From a checkpoint of a small transformer trained on Wikipedia: 1762M tokens.
MLP neurons of a small language model. Each row is named by its layer, matrix (down: output weights) and neuron, and shows model dimensions 256-511. Each number is 500 + 50 x the weight over its row's rms, rounded and kept within 0 to 999. Numbers have three digits each.
A block is one neuron, or neurons of one layer that tend to fire together. After each block is what it responds to, as a language model described it from the Wikipedia text at the highest values.

L6.down348:430499527445603419435484473473576432526407437520505509535575525452437436585491487451546475567520506552429427475479506513515506482517507415590494468537462525546427510471507548520524550606537588453581500528502603563450406544530477544542458532535528519475493584507464474478480535488378460499518559551550464488564549540480470458571552469558476514500504523562590523497450521563515580436477493532508515450561407526501507437549510528549459468548479491500537475449477511359522474568578441433491546480574430437542469529444489510507493501516522506410375545489564512489516519531520495491510487601509454486556464547505478415430550421423499623483446481446490430531588508490426473491428448508441456522504532440456503488442449480592517494544445444511525576447552498542511527771568524
L6.down1437:550421494447489515463523557510575382483522491488550505581458442521540487438419501571506454422434380521444455439498571531446576547455433463578475465550431390501540576439490493448545545446499576489445601534504531443529536492423401508478529510485577560547447495451509530459435451536381498501581537539581546446496563502524461460432414517471498515589528449511529446540514493562474473518476486419521489512548530517524503401464549519493535476552532459449614490498509557409408470504521459474520560520496492562493467544518517475559437510546514462457397541491505527496539557570501474556445522549535369470477450364516541472536514421427464554443458543489381457513523499525491450442473541528452499418470506469508520441498582531536403567436474516488461502507506481520576450580456496
Description: The article "the". The definite article the/The in running prose, especially mid-sentence after commas, "and" or prepositions, e.g. "and the Baltic states".

L3.down389:510527506467501502528446486603578507582477564503477428533559515450510508435486528457550582499490493522499467515474466543492529488517579493592451456554524427522421471581481481518432567576474586516480562476492395553566448367426483480493452524538512571431492501516542453541502542479473473535531481564489460544456535498509515382511557503551540488491508457463518496443495462456499510523532522568559497432502500512569436449525488450518460464501501469470401529450538470513453543492530479458509507495499510457505516448411463542524441531528501531462491527501557470495538431496520450473482472482481565543584457465534515507445420812489511465522503466447522550522534468517448504507574506489553500445595486495470523500475430421550518467517419492494511450546569451488555449651507468
L3.down603:515464491506638452489451536508554500510541575490432578490521572377480548494451502489507473545419556477515539546567486562529584517540533444505516534480523487464543523487512458514511498488570550535556494580502522516600562549522483461417563507596455467436493508502519495465620497442408539449474479495547410392533580526506457534448486500486518548425578510433515447496506477538541508517446508530514466489436448582447603415512486489515405409417417472516472506424407515508475483387539461482499544531395533491481474496494509482463514452498510567383568543565397549475529505503550504457562464443409507456560578507474399530422433578448506535423525503527485464547455483586443488464603485629506480576534502511550470485583503555533518506546462572494455505447378462534490472383438477
L3.down844:437537481508463470451466533488491469595507584452449512524575486498543502511489425433533475567478519566529377473472463520536537498497522404548405547509513542481454505523475488515503531485574505448494503396534427500502514571500508476530482475493543531415476530550551448546475538502416479569428554467505561530512522484551435494445457478447562517480532569552534469502479441537529555466485500472483470487561457506494517516379467522559471519525533496489556490414438413438591463475496500444468474405543515532497539532523495517514514439539514483547552478501549601557528631490607467517477368553569506460584470529492538511416563385497371496521552563545472452486558450521499462441566480540484502501451495441493591473434545481554507515644536527491571509374508515529516515656597469
L3.down1236:485485476508557476522511519508517467519502404473457466566544487464521487472493546470568497547465501500494506490442459533440507514478568500566458484511544485525390501602510494422501577549504556405486499512471531521443486514530494496514556567494499478518483536545430456462524450444469475526559555545563451419500497539546554465516455430518500467504542482487526534493435465565433528465524466495551532430544492543516496485607493509446564425536405515460487446493526409393568437487532553480464409466482518412503554484533430470549457530500553515502416460479515506510503558469539484514476357498487545514570576525535468477505448708482449532465556435511526435462505424542484499512544471609525458493480487528449595455466464460643505494563393462522456541418525559553527542710493473
L3.down1586:549505403533574440499519455548524478520453491523522569475572486497485574461504547430532529530480535488456474484535566523430540559467519472441534542442530413428482547565520494471535465516463503521436494469431571569538580475548446488534409464478461439491486496441560481464539547511406505479498479522623459456459389531436523489471432542443563541484562486603514467508519479501478556478527510528541526483520471352495506452559523489554478649558542485481512514496575499465624508538486430409451510522479501517511517532556439536484490476509498473479428530517479461560579459551507444434481537490493574421490458493514485458523445584416585452432530524414510554509536411527472570443495431533516424535430465552474529582561494431593512520521471476556472538434553563451525478697577441
L3.down1920:559511574477499477516458470582536551573434630429501531540445501454490562483567551588500483530469371583489527538561444500472539573518589510562465494512510548507469562488499418508492461489544599473493497528397430527494550511467416356452400460479454484434568585471525503486548513444517529470433437589400480525486561442461548541546446505567531520440634546504517532478486517511563558641511449550445447423434466470495539470554448458444435488528541485469469570505522558506430456501547524462480440522489447561456501513455492473492484529553529578475510620539532441480592472443540406408403490487451541496533552435590556478496488493425532464570446464442503483492390466482502448436604508530469481491494455532500556548488389474563483599470462459444495488515630495486503387556442517
L3.down1969:541567474489473447473555510556531463484473436457522531458535463519481568423455527499478534529403522519530458476485447517470495534484485466532405514481559559530476561489509436460434561509538497465466466477427577510494523541514444476475450479422439562600568454549482531516452538536471441521528522476470492507471488434460557550500478374498531511456525443518524492485546491462481562389548486485537514489496518464482490517532498554446460555504440504427482512544509514414578409478517505523457492535449466522475536492532504456449464558477530522503451522483562481570516515554488487573481442520457495535522563619453496501482441892523503511484483495549511517468567521527520469429513488540571439434458411429481488440428537554645423473479519490549488505562531538499496482601507440
L3.down2156:490433472429548443432491538529519541569505465422533445524454512434507556425565542433529520523448455464484468494584466497407422566489457515514540502478509516458434448497497513489552464525400543484549479500544565505534554491422476446545431510473535512437467494505476484540517508433465465545510469515452465392535488581504541501509490475430460557418508397531501513493466502545580506515534445482500456445461436462572495502523502500505483565493466483407518534493497440507529450480518532495504472470469442536382502541548466564501507507496475400525504521517468569439548567468520509437476523433508457557613510539480490498477586751485518506515506458498488526535547454518510511409602514479464522416468416495537517482461451402491494535532463500527546461474463465501486408621422511
Description: Clause-initial determiners. Determiners such as the, this, these, its that open a new sentence or clause after a period, comma or conjunction, e.g. The series, However, such.

L3.down127:549608485502564563545482501512482519475525518579463475460571533479462479517479456541396514504529431510451502525548470451535490510497518505537510483518501474530439486454479447539513484490452450493499422585511494420451514517529482496474509532416475491441436562504505511550477440489563531546444490482544469526440508548519494527479466504599524520556543509465499429457522433566473566474491496488446524564489490608482552555494487533476497539560444567526551442560502584530468574485561567502534441500481504477479502539528577528459490539392490456514543484467493518498488554465502547465534491540570538497441375545497526547504545890540584513478530501451500491518531559459483485597504545386546428508553572552454519494543474565491523520458575519582461499505543513490469400497476467
L3.down211:476621505545514468487414452402502464392544437533421519524469439544581489556476541537499560441468535514616460372417508529598471528492514527544500596522481593510514423486538431465510446521495479580464461443618453460488511576385471426591507427384431526543549488453584564586526478445543473611503527536495437501578484462570518476565475460585537477496520520459491517487522457482500506446500361524488533491501573542535507508519427461496480473523466468524486492525507564509481516574448525534557512527542540527519556519515479485479522474452529390489470400426525561475485507561486538491507480560552469550500437535534431547543518703509462546592468512485532440402480424572450546569503480452481498551570571486513505559473589590493472469485475423476508488485521475483466407523537474
L3.down361:513536449554515532519474488590461497515470557527452464531439622475503540458487539486587569451531554457481423476495423521440461464502438440490482543535445497516438504481539450396473508474475444552441509404531466545514451577482479525392459479543524433532510495505527509519441567429549489381419578470526440496483571548478493435534523467496549514509541488415465448462558484521547461455523583512500453399521435585474499559494497535522579448474541583520530444465548489506528518507506495481493514552499513454404493491455602452520537400453486426492497547547494551512487493561533500439504473428428534451466442512444505537482533689592517505467490559435506472604574523491472474486491445487557561555381514528504545467551505539532494501553449522473475574522531487430541426552549481
L3.down407:432431481474442542439578551507563487529513527503545506500557533539496542565500562533453542500557519578531530566567432505535480546452469510641552437402454399551511570405527484449521433607458533545478565475420512534540571582480469360430393541465460527506549565521460431569576530563556455381495434455444493586458505491492539561545504534510525496620507491510491507452417497519546512537546516448502550489447454448494414486493467439492449531509517552444399531484544409403546497536462505577560471544523448488474577545479467539455491508500595505503427526501519423438488486525502540422436498470419478488534467588549598506466487567493484458598457550472578443536590490433503476442529498524450538580438457527471499457464398551552491615468576402480523505520575542492463474512506542
L3.down618:461662515409441516571450373517479504491427437549327397490486523567480575569489578499502555528519452487488471500601520593494537591448428517448549475483524477540453497594562435534504468552447485447506373433564504475473505488417495530486612446525469489490504485474505456567556513527539440520491591615429504495575512465530512420547460569487547495538454559438475507584528475543546510581524510455473502418439417514466476512555546478505447539495530559614369470576551393574535458459487534441498543509561485430560515545469429525475496419417443475475499555426430527506562517512469437490578451564521458424417528535485503505419431431498461424511480619431489574486516521546470476492437405532404543486522491449436518519497469410490448434545423524520473510466464498453485520511498555
L3.down1076:600503478470583412534461530461439494538534502604500402534581487458385442491524369512456529468536485461547528480427495518553529544512516447383528487401558456525487594558512373515517495477497504484498457474465486426485409534508484523527456509440376591477490565552512511492525466448518491462449593503520414534446508457577541563474452510584424408609530520461538499501470479418534497471495430384471562545543551469483491497536429626543503441501487527498538521453471487480536479499610574460457494442530480483500411615530502539442429445457525481517481501585467525531553496485552486571432456522447581489498493552430533435500444551486574486444599519427572610451485582518486511502477460509535493521590453451502527531503550451500616435404521417483438504460471516543439517501575464
L3.down2601:485494506530522493551598523510530448481490523502515471439440506413533447481465480467448558454505442525583472580513481424438450408549467457474448492475468500476536409479512590582497478539436629617464458439482465465545492440442606575464446507499578463450593459480606576525457584528558510494579480525407527546473547478431477498592527550526497492459420367490486501493487405510457480499434500517550521530510449481576468582501559504426482485421527533459514496512524392424502573483410503444449488572473530544449522448523600544519565468571530425473477487497522556419566481501514490511493483500474524483557426422510508493528454649601473442518450529449572425446440476432562381481520453425538509644533451429590474506501539580566500539487552551510477528429469556443531530448511557
L3.down2933:597432479569578384520500495511496442503469462504510548512433599615555553469497497532500502466458477533505374525548510556458504488390492461448550459457466565387517432498563512543576422507530495474569453473469418477488464525489481516478528418512500419471527598466552458434501426515569542490505547491553504490456536484442542578526548520479512539522498477434463529560525538475457482460508572447477518467521537502489450521467518466519564494550511482570500441521519423499501497632543637478486585461503581536507558526573565534494594375424546487462508481562509501382442510487500482520509478516498396470459523549479515522504454494574566438454562556523562449454545475464484583520492425469399552518449492409616508422504540467487471497521504379469572508538544450469458493486483439
Description: Main verb after subject. The main verb or predicate word right after a sentence's subject, often a critic or source, such as said, believed, criticized, also, featured.

L3.down175:443574537450492552518533350572439448589441488528557539514462493531437492379458520458504413508363465473473494438518556545526567464424603514446513502561469469469502515476513519515608517525559566513515557486577507558452449555540446470506484443515466577434328384513483518549482532523428457497449543489492535534551520486503536470529583440563374484462508548532531495509493467526482513536581525419636545446498481605522498466512455441512501509586527545486488595537432477547538516542458443465536494528556510532429426530587474526505386449516523499423479477490489450502471373564628424566490525538557470517572490448530498542581445522523532498490489559464514577452442424461497507559536541569474598388515500555538540505525505507522514501478488492497512503492404546452545518530555516
L3.down292:536456481517556477557475580483451485552503584489426444459564575459560507499538580476541491529511485575473423429552417540490443453507424486509477566510519492510556482484517490472553505447520483542637505555521457481592523573497603468502552439475605573371486510533469582461499513551546457658497509629517525460475486493554437449536531441494562468476474471552608539489557423557491528556517482530492503554493453482524487359515455504474530537469464557569528392507593455449473513591477583465487488569554500505573510417545491507440425478487472523545485437488534564573379560468517431591451588493536480379477595562453465479536413531464537525520497486481511469487439487470556465375505547420489500487573511377573461484555597554515476526502496486387538346472481478564445480432486497
L3.down425:507538475465448459424532430499341450405459535579475461488599520450469480487575516500512495462479430545556532498485576512462439559446499517535579575438495585470518503499450465527498418492455502503484549472431536529482516461431430528561443445539463529389555507540478491519422581523517493484491522587581511541564443448566584556484471464522513511495443419469468528499474468448647540574493515472541514493489539503465544509487576503513499536456421554501483535530444544570490540572517442562486561513460484593399540494500414535434523447517536521493535508562524476445438459498467505523462526557537490549551453468512601522540562618534524573507566438508546512485495556480472465482504441507541556531485522519485511571474533492589540465393533459530495460499513414435505513609496448
L3.down1088:456443509556499522470518406488480567574460448500485546476493417476469522428562502548493534455525504497486490491526527539396485508503506577542499501521543517508415448509507447530539503557591548486471509495533512563456463463473493580532401422507386497573463401410464503438394626513460449393565405527580497518522483443521584489544531525488509457565490491476455448507476564411577536495527502435541456421520577569456513523527572524476484480419463480423467549581527536413622626522451497568493521543463463481492603497585431528495498446519437416418492542514468497394431529541532453591427465506506403558460470476587548454474525465499550540511546562398497430528504600536430463580571449539517428506523565483375560428463540511521606495344457455454504530482572535425536514651484461
L3.down1102:467598424438472488506550488484528560484428474531576582596564507452489407460617546495560505551506495496537482499505625583357445464477511547484556553562389543569494537421439450542500462509498597504464551509458567491541429428526411544599434433431407509457506461515459460509456605533472442388525500488479533512565519543635608490488516527607448580514481432454479495594418517526609501491533515484549485478541474617496474486503481449520483479413479513449421474511535535589449518527585512518505583530492477513462568535512514525495528426493533523442423558513507532496505530485416564507457519453431520514517465460514513466506500524554476605441507449527600504495528524560522418556508423556550549478474531570490476541462468543554546445441516468513512420408568545496487444639448535
L3.down1265:484542475481445507474570456430396541482415595525514490491560502507496531497530528513488519475518440418426447556516605510436428524459517490507555534571497573533505474419444529447555488505518514423397472484450454514594492507480444441453486447578495447443379575503551457491508488426454546474544485617592544517531456545592501542475488517546439556495484425464520481488548429466579491529460416561522462458531495505475436506506490505391493463519476546414440474536544501420463517555530554458495534572452482484569602572515529519533501520513477442463608497544478546459527526520441505456468498495532466551537522568577537573546520589472505599559462446543469396601497495510502483529571463444557580541483447530381591414608486478557538480604563503556474531512499424546445443729487496
L3.down1490:470466495451530495509514464479479536519478475504542531467581559461481563455543642426489485455501404493416569476451499522564532461505458512508483527501490460447501449396523495494438380566526509551533513519586504465490542480541490489490504431531575581485503511472559550572541515534450490533496437516457514527527483544490466576571513470526484542551410531560409563552453529424569455429574522511595531462410486657563439529482504459587585590492430497545489557493419375520485436501528387540531621531479538546532598514518405499445501437469608525496547527551468592439489486470437528393558494604528403472530437472475569463471436497523518531497476495549456420471395602494519539472551375512539465454507485514536541521504529529444465443509466545510428527464549484506462441651427423
L3.down2978:513520514483477432502536516498486573496485528528553461489546509487499604479549557473470581506455492502462528467490549433504478573472504507459597577484525538562452496414410507550559514532444568490499624489501537589538440531453461376502471485549439495419479480430493484531487611544383470462512490581527513551621508476514611537548497562535491541463467490426389541548440504397544486521498559460495452556512491581547331533498520532496443430476481488460543479416582525515582474567531464536470563555490453558453505472448528603470494491523507465447462530520407455521455547458474551516582509520500451543519477429488512509540544551479549514512476489519475582515548529468565390454518520539685534485508560466439449609381490517481450489466475444470497429422496464451451457570528500
Description: Adjective-completing suffixes. Final pieces of adjectives, often evaluative, such as -less, -ful, -ent, -ed, in reviews and descriptions: "defiant", "reckless", "hurtful", "bad".

L6.down387:446508556459475475475487573540442494622473588526490598448481637548512555448552438413413441533540508484458479499378470547558561499490474567481544583402487470429496494567471416555487526521509452495493497403541474442546532525451564551554517521584514501497522597523437514489496404449498543584434473583482528483415527524463467494481497457423529495384564407568545483535528538498519500506535466487515400496498509473485456458539530543536490474437532522488562439508471498478487474447528556470448586482482503497474490467470462492398512480544519484455559512521532453518406556432590459527477515429494487582511487510517393460547490494522465480574477572558599590525565488536555530560487497491495478594533486467524517511490487547525384455570550551420428592398501439469497497456548446
L6.down428:538432513544526525473476554458471518507463514555555491529472497482505487588554456396555396393525372491532515599446530501538502449408396485488505592562436549506611517518578534508554447468479490465524575458356480549509519482529523513574580545441502455470469571487482541558474467420531491517451534577538474566454508521421465513533550579504465449545409505532618562567535484479540510511487463520483531465460511466437463506518520563535510446465412521412567557414563548520466524466515444434506442440443510444408533515495502502497528515500604484439507575456525607428540495455530525504414490522474424514440475554502402554466436424500561498497581483527539512469618482585441480524420458465547458408509507423455519461548443515496394352474492510460524498541500423561420482575519511
Description: Predicate adjectives and adverbs. Adjectives, adverbs or their final suffix pieces ending a predicate after make/be/more/proved, e.g. more difficult, harder, accidental, proved unpopular.

L2.down182:585449515552538507454402535534433522471496483487503530490455418437514533455491539489523544445496526494452485510567545453487466511495425502523502476448579470488516453447506508425516552515408482422490471554504458503528532571478504464583482430426540441491447491544533441472469487550528552483539526437544551516518520440473523515535475496482516550466506415523504518425523530497524534493526493549566513548432424487595483429543494445527494524512511550647558486525430469419502489468527509521459583505456473540531497472490437435566481398461562470490472459532517447490527489582542556444383570471495513540481557513487429493512462784526502507506485502539458519572468479539542492624540510502515518431506475459481503546510586520546607521474507498528491430565547487454581475540463457
L2.down717:493498484535512452509487467484489481543500496491509487446480450487519504491475586461553569488485532442542504502540534467390462546480535542498527450472531504444489501419463469493581536558463539508500455623488529506561563551458467537486443571536520478475497470561491415590476477354452449550489488529455508495570479481463499554528471472538468538477471552382503437504552442371554501471502529525630465526421442462505539358466501546509462575507457481545459618533462429446424485570520467454525409544451576482571530525510464515498527472483531490483474543534472527475503472463579472540470447446433490505531510542492532497523485512537507495495540521619511527565517460498410549508541478515524530529496494473475458501501449501518447514520535571563568399585450465587540497704434542
L2.down915:507449455511565478521534486447530607437540475598484504508472469463488510518506534531568508467458525514546530548524437456453450593424461473403435456587546415472446537506487498476489597511393490597443498553525538509488573486514545491522496623452463505516465607522532376507527496524506445497491567456566561549520596499440501462468401468521530462516588475410539445470485476476471525407442580550509489612482544512543438481607502556480533456483496518531463532559447584473450554545513458450503502514461503520514487424557561528422561455410539418395499562486453517506526509539501442493449533446567504443527368561527585568523493444515483453517516502555527476518435444559510492474567564500556441486549477407561419494523484532486491452507539523607485440536448549432518560532483550
L2.down1171:525524526549553520450530516529477512493539506465473537445458532373498599582476528553513596516503431540550561496529467509424447458397450482514519527514508495459547499513418492416475474518538491591478475448434501536536462512591480498498451533525504456493532521528505412554481607410442445456475478568488400468528504479536625463553404475350491485580524425441571516492477490449467526511452555527455476592456529495531500453509486466559466424563449515517470435505455472516476505521545509552391511498478550480529551562532538451470508502589521465455484502528484538453519581492570468511395476479623528515547521523480529447503475595493457439516560556551457481503538461496447413514559407515464500453510488458510524558431452536499498498546475473497448525608480465521424467576510474
Description: Sentence-opening function words. First word of a new sentence or paragraph in narrative Wikipedia prose, mostly The or In, as in "In September 2018", "The song", "In the early 1960s".

L6.down608:498507498457452469467434478491537391438413529492494522456568500553472428556504582498413579565507530499457502652557504531515537542446579597549496478517594521436467528576488478533556487536474444543409516457536465485403338437480487518354481503494557474494525492438511394538462544566478372405554422497447493522537451483470556547547509524481582591471563405411593519489528492508445521500435438438431421481531421516496516515540531499495548520465557487547528579479520537506385451431503509483485494482508395511536506511455485515452621497508484535524475482547440477451543540583521528505526473522463476454550491538517574388495552441545582503430417627484474547528543604395545490545413495477401584465592463520485485539471464554470543449536507597443451569492550489531484483576522508
L6.down1962:497567520470511492536575470493499493482500493506489489400557509566467461440457504538462544549465481486450609589506565520524545531476464507477431528437508448437479445577524525524537489530450516469478533509563522475456501500551510613420530478459499502427538461555496455486557441542492470443522525498460591554481457493464442523488525506489585506516501549570534566515439483506394497624435473479478526485535448540461529469504501467576490528518523510563417531474487578363472468441417443459512513547597540503476422491450555510503591467514462517416468421483514426516442573527433470567478500412424441445559508658528626496524562467478469535450472501544548501494478561493403488577502482481461584439516495512482496468412462583340444524502454490545501555521510461568442624486504562
Description: Transitive verb after subject. Main verbs, or their stem pieces and following prepositions, right after a sentence's subject and before its object, e.g. assault(ed), lauded, drugs, cling to.

L2.down513:562607429516487483570547474439432579479548495535479515611505450446463515550599504483550554495460430541518509431408486629477547521540468471464527455563441509520461445437394539458510413524561490502426446499453548450548449419558508469455482435566535513462465463413474454552475545545410528475438516481558522504527539498467472471580496513526503439503453404496496483495463508487594539467474510436458493537473477584450403523502478436508540510494456507439480650522590472479512500444553509484473516456533438384509518595467475510544487462479496537525447568542472498471441490480465578480474469491564495514521514451464465462546475466482551536472498513470577423560559503600514415446562464443546501542605553546450534478427477595459521474428537462515467567465492462547486453584436545
L2.down535:491408487481564550430555514522557550567570521481453527465587513588409540580543435584555578498539497542513502552538556496526439466421488467423504501561367500511607541565477496520524486470496614476484509476454489480468452460448470504456473568528511499501511468481452483494590522495385588460512497391404552522538513492498495521528544485431414478502512498426508498560503534531492489590513500508400556486551519452447469492524471513534509491448531465440570557496502592526455547443523428455486464496555540521436446471467495469504499528502449573437504494481436577483454480487402477499451512457544488451503432482505549514615502778472514565516520561551505541519537526487480510509516485579575492488488589576490587503404457544447483582479471519473398494450522485505493499563499396
L2.down2644:559469456473460451535646527496502577609544486488478506489541494553512445478494484471445555551551465488550550502530504483478435572513473536467486541522449560526526429403453472533486443510577565519529579499482582461504497409501415478514467481432430418507446448506426522532530647587492516479536477500551532482544484503463589486459527505518513592551486464494438500561499476417632557520558499484490511396494503513519482499425423422489510499572527496565400559471493516462601444491446391514500545538514435475436541543412497567609476479511432433469503479526440455391401495466539409473439557485479518454565451500517500455591547446513546603475563438517492416555509540502384415500524517487458503454532534505477420484418494607434517490428488456514445555473535549546443542578530498
L2.down2683:476423501576470563465495465483503537549513449531475415585568561428462468488563506518501534484477442473435466548519473519469490555471529499442532495463436446618633496511485541447490472546509570500517666499449498529479504505529407361462435615547543562436441592440539491521416476511445517579480478543626553458499555518421588426475456489533536602531447474505495594553454533463505574479552525512569477438454515507542523484550520591535578565576486459526533447533454514444502551425603510524530619533469428439475548517479525506552550434512436487516429555571508523520507479554558506441410503448541436545471502495436446545451564447482566501495556509542535550441416495480530543397524473485543484469558489486601456465465476545425492443456471413517555541526417508503462404529508470
Description: Adjectives and their endings. Adjective words and adjective-forming suffixes in English prose, such as disillusion-ed, resource-ful, glab-rous, difficult, harsh, plus comparatives like more and less.

L2.down123:537497556570620476539469497531474427518507423479417463565443520505476570370485518586579551534468530558455440445634474577549461465524457466435516510585571475477446482484582485445500383480635488548435561447539499664517492595507445470514530531553636429478507526506538490507430496496481522455461548546476470477429546494425521379597505483396614495509479576487552501534439459395528458444503482499390441521488488538550494521559471435465570475534482424624483476552524475447426464601507618514598473573503473467535483410409475413529493506546362506536474508539441528475538469533530448476478479480512471456468449533442499456483491505489468424468513557616481488468562489460584512521553548420474616494447535438482435480521559537542462585533450465466501491539561449510527528520578563
L2.down1632:395531519558489458476504558510435594493412457411502524518406523578519439557551480476605490527518565472531426488456523503457516599497394445468531451467454453527497448526548504531476515483532581507423486470476557515514524542554480478541485472618587439540435463547505534544540513559517567432549602495522385414406443527489519507496543464466409511472476455444532469467453476455465503532546477450482555457505500484492528469469471451527504486488472434491566462519479564531606554525481475497516464588563481448399545479519502422462542499487454490378538541557518378545434546462553501457504491469562553450560602476455496469480554857536494465450501548494545513557523514498446527476551501530494541544473451462443546441556496556498547528516509458545474529529506480496502476511481486
L2.down1690:454518537517461492469479479567434409445491443437405440480582445552624539367418514509528595488506414482456453552470570492470472562458433509509524460593549452546468540476491504524610447430518509454482438414493472546579473494435523469525523436528604492583532611488522401435488508401513451430486492463437463422504516382489519465573537543422550482558489545450489605548419512493497508494555551504498549535486507488440461498492493535563437537678599416525464401549491448443494443570513510406499418422459533482505544477472572523442521456439486502492417606456593465526560547506565521512601474467486535477330423460436533481489522410433493481558426549541469592429553463474438493454548486544477522540511541460438463431544508428539513445542489539473524453561519470486448462477490513
L2.down2706:431489537467378453594535451504443439540512441486453502528499475552494448477513597473571504528492482444410367496462513580522465554420448394450523524517532544564480523456612483531484484605555573492385455406551562532578463417501391469520393616611464402499561545496490429455482569568507457567531510534465427522536525462467522426473389530533496467519441519465546495489487446492600533457625513435496487435554423474463513409473470460453502508560550515556513427477512456486544468494519455476513506645524427459459479504418483496525549465513535468456481557440468490470599408523528514545524463476475492492509413462427561442389525462470450593465530571475456564511501498568457460534497492528543576511471489541485462444506429548617512546507541590498521530521530428503528516484431499
Description: Main-clause action verbs. Finite action verbs right after a named subject in narrative prose, such as ordered, left, maintained, signed, including -s/-ed endings.